From a checkpoint of a small transformer trained on Wikipedia.
Architecture: LayerNorm before each block, learned positions, biases, tied embeddings, capped logits.
MLP neurons of a small language model. Each row is named by its layer, matrix (up: input weights) and neuron, and shows model dimensions 0-191. Each number is 500 + 40 x the weight over its row's rms, rounded and kept within 0 to 999. Numbers have three digits each.
After each neuron's rows, "fires in" lists the words (lower case) most often at its 100 highest values on Wikipedia text that the model never trained on. A number after a token or word is its count.

L4.up537:551516529534503489451539482541484521547483427570490484498496535457480486475437409496426515498448478486412451524499542512485505478457460433514497448500518507522524521559465584472540527499558536474553503483541536482463549491457519581490548481521478500478549503385463528508449468429482510441460504543441482455527450539476422480571493494504493470516589505510454493442469460536463553523556529526446450547537537512567518518548447479507551427578489471505550534538446471478454493516462515479541514506470545588536484447512563477510459522528453497545546408509490451479471507551571535483
fires in: "000" 50, "500" 6

L4.up369:554486508484553504509497407469488450507530447518493508481539503414538491559497517485540562457446500549450434607580537494536495523551510496522483490462494536445530454533438474488486386503511578543517456474453551524452481548505478524489589524521504490473502454522408534568413517502479579459477463525488501510525466444443521471455532449472506508567431533490471492501465477494550452565488553558478494493518498504473491520452551455496469542484509500618488492560502507525536430484535511532493397547559506437472432513520524493481491529538492500549486561446478470513532467527537504476
fires in: "it" 51, "the" 14, "its" 4, "early" 4, "her" 4

L4.up555:516496518532430535486546478500507551481521457544472517525516587479523471513502504625388510532498469505499506465497616454507526505471603547539477572556454532503551479552521554510445443541497502452506541491451480507504424520466471418546583467501482545511492452438523516504474487479501497527520460434529477529457496557493550540523496537485527482541526508472496474430447450453469452433541477525553467540495506520536515514437494455574529493455462546498481468463555481407466525515412425462465505473542484449532476491515520479437455511541509536531554544526429444508505510477467515538
fires in: "the" 36, "bacteriologist" 6, "state" 5, "fort" 5

L4.up392:435478495456531474473412503488473500550478442573481578500519488525479490464431535541477545455521521484466521524451547538501507508425543510544489497455496499602541538506483493537560458405518506508507487470566502510497485464421488528480481511463487556460546502490503547547534543494496547466613459489521470476514493508492528499579538491504475412438472500532471511378525489450521531477552440504483473489525449479523563434425522530516556555572521501440479495533542591531429497495508566527500543505516478486525596546460538485503491468426551511481478453431495526507504497507436558503
fires in: "he" 29, "e" 13, "as" 8, "been" 7

L6.up51:509506500499460468537521400544575478483490484450483517456570522569467480545457463552486544559525485436492514547443539494491467573528432499521443496473481551505446500482494420565471507471543541565483483463433494522443552455496508459506516503505493431521519464495457570504496545563511526522525582516420451508483464454495544526484477508482489545590498575568427446433502486540489545517570450422513495489427520481533538460514527484429528503458476493463499573511422514554547504602542468528543507439511461446526438510514469475461554484480481484492468493542491490486469550545481547483
fires in: "she" 37, "a" 13, "he" 12

L4.up139:429492525594527559539462463508534502486512483474492474505481505525568486564479525493401472568510508461492511505513517506455466496425509514623563467501475511545535521515438499477457448459494483515473519488515528474555513428484484479541455494474529469495501507501555525475508610478467511481519491453577476572460404455459482436472477474499549477533474510571439432435540484551467467501510474438534536476500522613522478486439514521416517526466519545502532538490498450475519523457456509586492545487504498548525441492540490459513450469549488486502605517516505427536496504531443592516
fires in: "on" 51, "his" 12, "he" 10, "her" 7

L4.up652:497481510531529484540559483460427424552499503486439521499465471556494512406469494489566532448477497522529428537545488463517441484486416530506535506437474503481455427480512496550511509514457495438475586466524508439501584543444544503580484574540528506429517544565569507494495429466497465458511526543522465542513454414558505486567544546541531476500468550503507458525487557511542546450494476543455461475442476455465536486465454521521488497438444529484503513530494427519472510502521500545521527463538547463460546465491511498562534469408435409468519508582534478553521472478528525531
fires in: "from" 24, "with" 16, "than" 7, "until" 7

L4.up355:513451488501509471532439539561507462537428488534456514490503468444498494528527462493484463530462540511559599489505527430481548533466515499597557556449485430422528573523524515429535456525546523481443479453533533511442514491427453536543455546429479488522470532514546489439545533443532508422518474548557550481524513475475487482455520455489577450540459497499542478486525449527528504550487498551557527517517551567476513435413487516502473514523529559456528459469452516528441496549471484490541492525553508496484403478513534444547492503554495521423534543477482463495592487452450469556
fires in: "had" 28, "having" 13, "has" 9, "with" 8, "have" 7

L6.up212:478520599531461476511477450499448564495490524491471557593545436483472492514562487438475454445474424525497500507516505562504510489468479511419473444449463553461492540529541431503537484482463440566483531494454554492486508450488487514451528466449545535469490495512505509498516530524553468475558465571516558519482562520510538504503591418481543488535512458542561463424439489484495515482494514556535510476513504514477500513406500534531614609585446495562490496457509571449544500489490491511505531507527551519519512498542488473485462496394502472495463443507471487585516455455449523461
fires in: "have" 15, "are" 12, "were" 10, "be" 10, "the" 9, "with" 5